From a checkpoint of a small transformer trained on Wikipedia.
Size: MLP 1536 ReLU, vocabulary 7778, 26.3M parameters.
Architecture: biases, tied embeddings.
Training: a variant of Adam for these matrices, 13364 steps.
MLP neurons of a small language model. Each row is named by its layer, matrix (up: input weights) and neuron, and shows model dimensions 149-297. Each number is 128 + 24 x the weight over its row's rms, rounded and kept within 0 to 255. Numbers have three digits each.
A block is one neuron, or neurons of one layer that tend to fire together. Before each block is what it responds to, as a language model described it from the Wikipedia text at the highest values.

Description: Location phrases before place names. Tokens within or just before a place name in geographic text, such as West in West Sussex, downtown, bypassing, located, near.
L6.up1383:148108137097197119136102102103128147128092134120120156083139164147101135169139126125131086135134194144134121147133162153109101107152094082107093138111112157076130142161122093160087085096151149111121135136150134130137150139160138142138159133118133137122143112118131077133125099138123140144091153115101114132109140155109088110117106142144137143143126103094126134134131139147096090109139130101128133155096172156116124114121115110135134102143151157077

Description: Final piece of split words. The last subword token that completes a multi-piece word, mostly names in tables, lists and prose, such as Klost-erman, Cool-idge, Garc-ia.
L6.up393:151119101099128128119184123071163139087119147137128127077132125112108104122080154115123111112105143167177116120164108174123160172128082117128161140114107128113134135148130118162156147119148077176116155143168156109132097123141131126154108129127140094097173091159136082111127117115107103155149154128123148114140159147123140117103083186122130169132106106114110116125110141130121150136126147105109123099143127133122114158109111155126123150108092097106

Description: Word endings before clauses. Final suffix pieces completing split words, mostly verbs (real-ised, ind-icated, enab-led), plus "that" after reporting verbs like argued.
L4.up381:106151155100116151157128149144167095104113142062141081124115079149127169156132098110144120150122121149107147141108133140118131122156111081148120138148125154095111124088124124088118130140126165134117151119086120108099120111155105139114155170128136119118130094140142102154204117126112109081082134174135148088134153123140141104119120122116132121151117135160123149153164092106111167090162123115137095135115093150168130127134060154123136083149170121115
L4.up566:136133112165146121170119118093123111134146132111119121100113128127167151114150106131109141147102078132092112132099161104111145104113194109146118137089168137123124131147164160111155131162176091111178114129101127110133116134103114139128155110088104120157107120094149130137150112103131155103128123174175131170111127137147176127137125132131144088148125149126107158118141135124162106109128090108119143147121131087147112119126164173133132115094149116115
L4.up705:125146065163118128135132153138148110122151114134090153122129055192154107124141107106126083141107122143153151097141109134123159144143144084113116104175202098093103110107128111157119111140123120131119113148134140107148110134116136105098195103113133167116141097117162143134135122108107144120175134142150088105137120133160142113119098120148162138098124111160155137090132093145124113107149124178136117142084151142097090113095143148147094131134161103131
L4.up726:149126119140156133119107069125157090125154169101135162144099110126138137161127156167112085132121154102099155139119146176151104172129161124153121124099156114116098104141145139132099157150108163142127135116121168117150111138139120100133147105127148149083136155106135147146139112141093119125157140146130113128129143113145150135114078139136106128149147116133150125104104094161106150140158104191149169169107117145114097092115125136115155122114106165112
L4.up809:110155098130107093149115115135164120093138122157115195140156084179136120153137118144145104116124151129138189176133114138137121160114141138129089148164130123105124112108126109092108129140150153156142144119109195112131106114121143104139163106122175114116141127147133157151153117086068146096158105101089123132110123092109123086126141156174115131136135080104098120126160096159121134105166116146140143185139127141161113127084126117108131143082164132168
L4.up1120:140146098146104158134115126127147127160124136112118156138146106138138184135157159111065105147064156161119101141167079168100128119143162109123121126141119112152102165146148151096122070111171159149154101130137113097117101128125106146080161084088143171145148126077116138138100120093115116136131139129152120121110122098145136136102127147169139153159135110155101153107157158120142109100145165123155121100146132143103118152104121120138096104162141141142
L4.up1204:130122118137156126128140095114177142140157151124121119121129065163103134165153112133108114154141099105153175172108111141150121161108142132144153162165103097139086074101138141181141167128141144112142161126188152143092136110101052148118124103152142135139150153157129153147150128123039117100197141122109127125092127132142146134111141091115141088143129156135087131123088113148159134121139113105184115145123157110147127113121163115123114115123138122110
L4.up1314:146110116140140142104117132115119134160114091084093165127136114134134166128156118092148145125114128152155131153159178096147142158126094098108120131105175155141103124123121110092145091096179142104118135164120134115083117113107154164123117094100145125181111133102157137148144113103159107115128131152091084117113093121117087118106138136123152119135145110109128125104101147120113124110140113138146153142100195093145128095141114148127123132150108115137

Description: City and administrative-unit nouns. Generic place nouns like city, town, municipality, state, following a proper place name or "the", e.g. "Aleppo city", "Nairobi city", "Kent State"; also weaker hits on compass words (north, south) and digits in tables.
L2.up734:163122092133120163125157151151114104123075137153111168123086151103130109115101129122178156130155111118137139117108119127107165097095178128150125167180109133122106138119112072160116129155142115109125154161136174102125099104145119083099113124119170103149158135101118148120147106140069100138119142133128117100123184145117146111117138080132107104130094088121115135064139132140147107122120109154129129156144124130118109092146144120138112126134117158123
L2.up824:103113138145134118154160136189158111121100195105107131129129130134137102137140139101143128122109125127111130165087102132098134107146091114115125115149094085140096103125151110111114103130164146116099173136163134082127109138120066139130162126086098154131116126166120121108143106092110129124111093128113141116153144121152124125090163107124131148121135109134078134160124125108141096148142172170126134139137135159131181145072168102074117143117164124131
L2.up844:076088139125161109094155094166064107126132155114133119172075127137132130095088180133111156133117162084164150158116086168135116133124109160128139147158123159103094158140134122118164159142116145113096136134155143090134115105120103103131117122145129094102059148108147141120136102132114113133141152126166103160129132100141131118159137121126107128127128122145152134132149120144166119148128116165114145125147082146158131122133156146069126213173135129131
L2.up952:159134109132166133103129132114158148104111111141089079123128086107173127104127180140149102166118129139130156085096142163134167133158100155140140146117111114133126150128166099141152132123100121135137121154163165118149129147169119101118118135151161119131082127081102118150103129106100093133118073151134135128126118122132137113117111097073125149163144128096117112116137172115119092154130100155128161148145118117162128150114133097163144152111126100110
L2.up1143:107142127107191182172120122119099149141123128107110137156158106182122154121154128084143120115144123163131130182150126126094135131148115117115160157133117152103137145089135109134072114126125120167116142111133105099134127114152102126121139118134141135168135119153141147137141129172102147143097141136137093117110140102120145109107116098142160110105128111128074099117147117141124110159131113143169097118150150160132094141123115130129028121096138133183
L2.up1375:152129166130116172098135119151139126162142127162165153102151123161131089159142099082126128133114106137129148169114132149139130095169130105134132092133126119117114118123142133139108106148067099133099130100121070155150131105132147139134128143112170116139125129115124109150131109142151110142109090090139129120125156144126164133134146097176106145140065162137122141148099123143061143110101142153131095149093092116114086084118100099062151169088093137120
L2.up1384:129147144136143140114119074141109069085096108129060104111123093123102159115133120162157167120140100136078127139099136129078097150123161123145107117147140123125122150124146148149123065109118142132127118162107114153097100160184146113099108112133081150121143102139105110114128121093089133084101086155156125044112168169142123183104143143118117122103121118168104166121115123107129161081123118105144137143108133100149156129074136118141139183104150081114
L2.up1502:156169116136147151158164150150130093112124108161156149159139139145129139130143120133132126133134122112114137137121140133111128162113106138147106121102090151103134154135166118135110167119124091166133128121149142161082116165112128109119108130130113136162165141143089118102125123158150144111085105139104074112140160155139164156077105145142151123086111080121109161149097124132128145114154142144136111155125173118120139104127139137118116122061122117128

Description: Non-English name fragments. Word-piece tokens inside transliterated foreign proper names, mostly Indian (Sh-arwanand, Kum-aon) and Slavic (Milo-je-vić), especially in cast lists, plus stray year digits.
L6.up8:134138123100168114152143147131102133129130159144140122109142115152144137121133121109078111141141129125137160159111144131088080137100123147131150097123123117130141120139136155136155161149132116127121131183104111111112129160128127122126163132093115155115153103131157079149119158096105146139126202147162105109108148165119133051121146087118094125145068150109126168106174136134150123117142146146107133092117179148125088107112111190163116153144127147083

Description: Foreign proper-name fragments. Middle or final word pieces of non-English proper names, mostly Slavic people and places, such as Anichkov, Zhytomyr, Sergey, Łęczna; also Indian and Welsh names.
L4.up16:118142073101126114160120133109111117168122155089118127122140137146105149116153134109116169132144119125141151118125104107137134086125117117140109131112122157115142153166077109167109144111150134141108100174118136129140094130125126135129086107113135156140139162188104091135121135105111136155120168143085085160098128147109151104088145096146145112139126154120123143118153154150172152122162115137139093130123187178086071128145108133152104123167135100130
L4.up822:149129141141164139160131137142171133123154155102174123121155143115113162093130112139135127106112109111116143159179118068134127165123113127127103134111168129155130118125122082080128147096143125134156128120098114121084151151122112123115095128128145123097155094129131117165134110108129131134132130142093121132124059112130151085110131112115171112154110114091131102136124065174155115096161112132126125127117155161148114100143115092143112132133135152107
L4.up946:143151117111111116148095124152163088173193082153145160110158103124150142108132141131129128126122119113118102108133133106119104152107129133128131153088137129098142137087109162120133137119123093150118135153105128111115104109186116130095108158102104107147113118148098126105130124091140146117104112159108090112135063119118108097119138125109131120124095086109145176093135141129147142135135112100087143119170133163131110098138152131120090132126116078141
L4.up1118:151125124122175155124140126126118093188126110141173133132154130095165121121155116113180128161170115103104115122091078094119130122136133073127122089142121103119098155108118134140140113098124115143113158134114142130079096169176098142148115137112112135108094130165157162094112124109152121066103166145160089147106121142169110122123142144140075157133120098089172103126133147125136136119109148135162137130134155131149115099151078133125102118137122145130
L4.up1175:115120157147141119147133138179124116144132126115174135142170128104172144130144158065140118151146092119122135152119135097098115134121138142135126115116111155076154138122095163139116113075135181108101131152153136139110097079123097098113120149157151117104130127113120173112117111125150140191142146154128120144151118083121154095113129104142091118098135107071114122132182128157148121082166135123135079125159144169143133110144166109161120076129133109081
L4.up1292:147143172135137094116118115115135110141112101137148129153156172129127136126121166161144125149082089137139140089047143123110110109100174165136125131136154121133146187112086104136096147099130089114155094186108156118080110110137121097136107111094111164117114116149178156135117138106121138142108168124148108144094132122112105127108149121122118155197104157135108149131160142132124123125165146112112100129142099112120130122130153148167077140139118122115
L4.up1383:172113123132178137143137074113114124157091098083180122117137113162139127102114165103056152161117122172128152127139112131187106107121146128146095124102166113092167178131118105145128132139150148136139128159119151107121126143149143126118106091066120161119146086106129136133166131112140110132155120089112108120120123117109137084125155121127140151103103171143101154114083142201109140106145118125103157116129113146086123142109141114110095141165150161114
L4.up1511:123110158148166161179134081109094115162148163140135161135150169124154145104114128156122154132169105148140117110130121143154137094096119085129103138128131132104119157102115113100134099117129149129156109138124119146135101149125126140133127127086124151085141138129135146078108103078132123118136183134141128109151136150131114076115145120105086103141101095097111116128123164107128090093160132135156111116125104102125124135125104120119085152113119157110

Description: Split adjective word-endings. Final word piece completing a split adjective or participle modifying a following noun, often in quoted descriptions or hyphenated compounds: stone-car|ved, forg|otten, color|ful.
L6.up488:116125103171183158168148113109147108124115119078152132114131147130092133146088105154118125145137151073119164137097139133140085131102100131133126104135154105152132103145139133104145105157123116160140143129122162118144134130116117107156146075132121142143123112159146134148143113108089148134145134166138108154080131136176091146097077082132084123131144106114123157102135183157173145126142107135155141146098153155134158103109111122115123086092101145138

Description: Temporal prepositions before dates. Prepositions opening a time phrase before a year or date, often sentence-initial in historical narrative: "By 1835", "In 1962", "since February".
L6.up259:176156092123146181169112118146096112155180088156152153105183106106144127128125132129134146130105088126114123136155143107130153129137108115148097162130147101096138133167086133159064145098147142156138161151096141083113104113135130092115119140101117124117171122115135116126141099120135139122115158109151145125132176132131086107125111099154134144167146140149127118112127156124134131164144160130155153106154115157123110131138107108084069087166144135137

Description: Temporal and quantity prepositions. Prepositions or conjunctions that open a time or amount phrase, often right after a comma or period: after, until, before, over (£3,000), more than.
L4.up204:113112090088124147136157119160143118171135109100118140141113111122152175113095120153105130138082128120179094113135124107088143113125187135128146135149135129155141155105085149111096127132164112116141121146132134101138100104114114095081168118104107110134152149117162138126133114107141154110141133132166141115129150095127146106113141147158173124141115135086151108090176133087116144145142143163199147136115139151147122141118097113127131168169129098124
L4.up255:158085155132154124197133117157131132120116170163107099134159092114143112113126183129109176135094127137091119118127176162110105116129122142140088128177155127127130179126094160136108103128117137170156147162146116129184137114122092072124125161086110142152100136140139145140126103104121146096129114108095157155122122142130077113114117127118101110142115122083099116140133130169113173123151093127148109089117164145109144133127138092110125098133127148126
L4.up460:144096120140146181152124117125149135127114113137148140125136107140104127113111118141164132122087125094119148113121149097111137096114110147127100150152119120168149131091153144133133155114115107136133119133160131115137139142122105120096133095109148128099125124085196110124119123105091138142178088132168134070121080114139089105108123145155133176115124111180134126123145147113119141122129134087137119125119133112158099151123160188115112074154132099132
L4.up899:121112133131154127131152123158126114115124089161152135147162134117112148142108100139098100150094103168104117135127179115147118150080146127137081125141113133158150186133125124142124144136111131137124167123129141113092091128115139135130126146103131147063163134140087108132117156127081126087125105156108111114124127085171128127139160141151079117161152088154138160143146123102113177115110134124165113137118165135144122120128144156134121150137177073109
L4.up995:140103150115121092120139117128139119134163180105140098130111081128145134110106145140118146140148124172128109118125130113139137118078126111176059109101151155123190112102142102141112145127123161146117140107139101123156110147141065138119125135097119147125103089143099123139138165119092176117122128164106147133094146135107109140115154145105079134133130106161133105134127116120153159099108140129118118138154087126095125154151133114103113099161141149071
L4.up1199:123117137180126155080143151161106099144108120149120131115152158078100166102090089181150101198117140118140084113111139142112101123101115115126110124128148131133103146125115138123142100097141165154134137125132120113132108108096111126134120150079140142134109131175140117138111134108083163093133090120127095074079103185092106131105146100170113129134092159104127141159114141102123141121130116152138121108142113129104133107118144115089137159188165110080
L4.up1255:111104086141119133114113127133131139137104060174168167124143119127123174103059157145187121176104151142102121079094092122090103121128144132139094084143168139136112138124101127133086104123139090114098129132108101115122136124159114105148142143100127122116154139186112137134126128122095112112147098109104145092115128091102147118101135117158133124151155134097104143124105145106097137121135163170135138108138131157098108145167095120112125147151119120113
L4.up1449:140159123166129153124095145151130133142134116113111173121178110144094140134159104153138104137071147123087113121181135126107119116105148143122090147169128157173117183151135142127088102074115101127147137138099093107134133136157142136095122131102119161128157142129138134116141082084115174091154104119146084084168166129093097120101123097113101157171079154149159131151149125113099083143165111113139119100104142107152098147138156087125127102128139122155

Description: Word-final suffix pieces. Inflectional or derivational suffix tokens that complete a word split into pieces, mostly -ed, -ly, -ing, as in decommission-ed, slow-ly, distract-ing.
L2.up63:112184135179120152173123135151137118137111161139163160144143121106067165128141099128131070129146162091121094126152128117148098120152136146126128148107097158204105137142139129122100092120126142143130123106117108118121155103131143155115123127135152183142151095149110161080156137133134123160166088136106129073119134073162116143118098115135176160128170124123147150154162148135130110121087135128136143153097174132136135152113134149077113092175102141123
L2.up170:128122118133148150144181073116173117110158124125141177139138081142092165154128114148161168138116130112089117119134105151132078133118157136137131119104178099143064108114144171153141086122156139128096117135151097112146115090149096150105066122119142128123141125119120146125162107139118136116206094122134137125118098111147104148116116119117143116129136126177127119143067132126145155102125069148179173152128151164193146123081150090136166087123097148151
L2.up183:113128125150143139089152083159108147109160098084117137135161092165089147126187103149142130134107132135126126092148135147159100125163115119143164134146134099162140148111145160084159166098119140136126144111118112144114122108155145131134126144111144108139142125128137156122101130148123104131124129116134123142104080153142141185121112121130071090125162130100120156113095127108099127138125143164162125111130087144132151111141087099072108150119117131120
L2.up226:141156150115115088119126130122097148078137116130140115167110156129118143142132092124162146116125114120144132166152146120126117106149097110128073159102153133123094137110123139134143134140160147095082140125114090149183131129154082129093110167107138128136132103121094152120147115123136113146154119125143166154156125104087099159117110105152188119112106097159132117129111136159146149116125116147138147112136159163139143062052173112098096110119122110126
L2.up335:127142123135134099112157130122144141158172080130104130137129113149101136159129150151133163123156146159106194136138111126147106122137155087162160126157159107120127123104066128157137148054143136123096112077133143062143120098141120158140128133128161147124103142119111161137172123122093118135158130134133114165130102132116120155159131130141151106087130146159148155116098123102120115169081137152163155159159147138159119134176129150169124150099117160157
L2.up799:146139113126172154151145108076167107131110087081134169112152138120079159165118127145168167139126130121143107129111124116119100142174136138152102132123143147114089127130144157145171087114130122099107146142139106169147136141160117152102104137121123148161122127121138133126123119120136156174160111119115128151156145093143145163121116113102113173157151138125132096132114144149183135144176107091136096096119137104135144149113128104096112121122101097152
L2.up849:096153142103099082139191127145145089137127148088117145148139122158150166132122143132180118144128148127125173124164130142166137133102151139130164145082115153098102121126141120148142125164129071095123089100156142080100123103147147136132120121125143132170129181108175139130144161154152148103129102112119084153154112166100158125121156123126108154145106146137105139144094137141120133138122091131105113159140104108098131103137130116111103134116093086152
L2.up1238:134127109119143142134148102062101102137121166093099138123104118124101141152096142170138127137128121128147129128106150110165136102129163138123112115147158091134093142108175112088153123139133138121056103160142121125114136105180135136152134121127161164205148117140113167130151170131142100135131145129138086140103158127113116148140131116117146099119085138141093123113168161178112111133131085115142122147148096157102127107126149124119137084125135112163

Description: Final piece of names. Last subword token that completes a split proper name, mostly surnames and some place names, in tables, lists and prose (W-ade, Lazd-ins, Karl-stad).
L4.up84:172122125107160139121114117105145111161147145135135170113133134127113127188100156123133126120121136133135158123118122108127120142103094100110122123087132140154145112120126143156122105098093145126095128147100132091101133143174114111168084152135145104115091108106099111164143124122066164137111106115116124142065133131144127194118112167112104158157097121117139127133105098128122134127107127159108136131142098112146118125148094184088146123130129145118
L4.up207:171119113131191199165125111073122118132100143183185130121131133145107118151091130141082124112066131151084146149143096118094122098103120092107075111108122102094127139120135125164098122130130129121104145158164137096067107124150132135144121147102144111118098107111100127151185078153149145093097093107129098154141153151162103114114120138173123108138093120127167123122106149146129079147113108100135142153124096123134112158105105126120129083125098119087
L4.up309:133137096081128118108137142132123109142125096097131126121089121149119191146113150157134120141138120129153147132140118137140138124086071150129062124147130103144154132145142115147114108143170117100087097171108157077108132136129133164132127122150163140144116125112106108169163129126113173086100151122069160120069118151103096139157105098107124133131110149067130150150132134142111125103178148126121166112104147095089095159137111128112141132123147144117
L4.up328:147125098150151148152130118110137109126137123168137161091151085115100105098139162080129120142064130172093146144135118151126107140112113121147143145127105114116151123121136143181139108158153115133123119121149123126108152126111116131146085107096118134142152123094151134162118120099111137063081128074119141098130118129149121152116119142164193177152112072127143151147107119114162132082086154109121127117122116147084149135157133104126155141138140119094
L4.up463:136101106114133106116153145064094147111101164121140182090123096149105144182120149144109094123101128163132159146130122157119092101119081088135151138109086097149125106111131134154157156146122130113130102153120142121116117115118157130148100146142172123099121123147107144121109081105122146139130116129097129129124154131146126101103144151131165169164114069082115135124134109152145127111121124114082116099129116128107109109141106169094163153161116128112
L4.up512:191107127130096088132147121116171139142114105144107148122172134130094139101115133151170176134125152156106181123190126164146118163125096110114107082118116150164130109152144121109147147132121118118131193118127117094064139117114148165121150129126133111110149118133115132128122104069079114140146119068127134138115100182167156116118107150079151102131112137119103161149175180124141108164166097117116126153126082136123071105144090165102139137116148120130
L4.up768:119126139124118134128133125075121133137116130115168139104127090126098122183120131113126105163136144132132150137111119132142089113091119071152127149136117129123151118085124143162161142141111101131117140177149154122141127104118151123143102140111192139118133132141095092137109119134112117137123131134109158122109167142125145148085108145091130138140102070088128145145170129166142146098101141135109120088116127097060094133147124186124144181145129139079
L4.up837:120128104116111133142118120107102099136138137063147163109118137139082104119138158126099108117089147132127135119112150111159125129092153099132136139113090098124107149107139093154144149131109104125087112142111147124102111095163142130144088103126138152087129106176123115175165131113092158164107110109122155185106117155096076180109158158090137181145101142124136168143130096163162099132074124098084152160104108131117126173162122121107169080135150140077

Description: Word- and name-final pieces. Final subword piece completing a name, word or fixed title, e.g. Pomp-ey, Camil-a, dash-board, plus closing quotes and "Championship", "season", "Stadium".
L2.up20:115132165113145111127127109099101157123130111129122121133159128144070136178094138119121106127100121120122103151156132121131096141154122106148134136125121127119166129114120106164139136124079119149138131179126119106115144077152162120126084122129159127123113144090121115140121128134133133112122141155094131157138145103111100140109105142123108138138143075164162110140098118111159134137113128137144157105119122134161133120121119143106147104111148133118
L2.up458:134107149129128122063110096137093117138121122101140138111130129153114110112138115115113126122128136088132123145165137125117125087118083135105124153143096131141169104084124108156124134102127103152094146140124148140112127156161174099110123149131093115129186086097154150130131111183156130139154134124142108143107133100111123124106098152132163134096108090120158154162149097125137139130090134171135107124140093089162134106123128135181135185157081144138
L2.up460:161093119156131097083121137114113130128113104160113191081127155162105132154134139147143114126116128095116153106100150142137137095143097124122106106115092166141139144112137119129135150151133140144138127108128140096101085122147155144149109115129156098134129129170084137147091094163119110116152106124136130161088125168134126126075142108125171139182103096171107111169122142103104093109151104120081123140094140094126109150149125148128159179113115117089
L2.up556:137137150138183164130166075098117097105113105139148142112151129138108141164091152117134108152109124140161121145096160109144066146147089119109114097134142110161141147166096114106112096121151132130109123110096110122101146131103105162169099119107145135088126137170106101154184088123136099166161116153142127118127150162140111111091128113139160149137097113104136140128134086153155112154115117098174144150077129142124119129112143123107114137159108144157
L2.up880:146145125103171145140161117119110120143113119087154133131109152134103109173126156167161132161095148127131121142145122167160063082106090125151153141127125093162161119084118158164136114124141139111122094141115120152099121105131156083149092149136140113129106122171089121157144118148100115133145067128163142162092122127129130136113092087149142125157114104138127107159102101171146157098118106101141092083110127157120111122104099142139122164132074156125
L2.up883:091104160150153181131098111100136129146146115127096156110171123146119152142110154140090097154081159115155136163120115145137146147117136147138132130119110116195099160104089129126125124157109091117126097110151115119145124148111153148170150174094114112123145126127130111175124151150156131137121119150095127138186146124127148125082132114151177151139116149118132095123129114146116132125126124154151102097066174105160133138100094133157114087145135148101
L2.up953:113103122070164166155148079127133131166096136131158111110103101107089111156117133143116142129107149187107142104140125175109080148127074106132126134080124140162131142145133144143162115147130174121117096154141121126101123100154150149141119119079109094151054146156131136163125119120127185129111137150114078162126134129085143095095143111156114159178092150094121138144120151100123162140113184124110099157129142143172126093118097155149138124116119076147
L2.up1376:143155099137161182112151104116108119102156149141095136136110086119085163128134094154141133162091132132150132155124123104172106150168102129145120148133128149194133167117112138157135136175107190119095144127098100130137151123097155132167121116106112147095129131141102136151071134123145111144128115136134124084191148115131139137093101084139147152165122120156111119127092103117115093124129142128110100163124149126152133134126102129113122123122101151155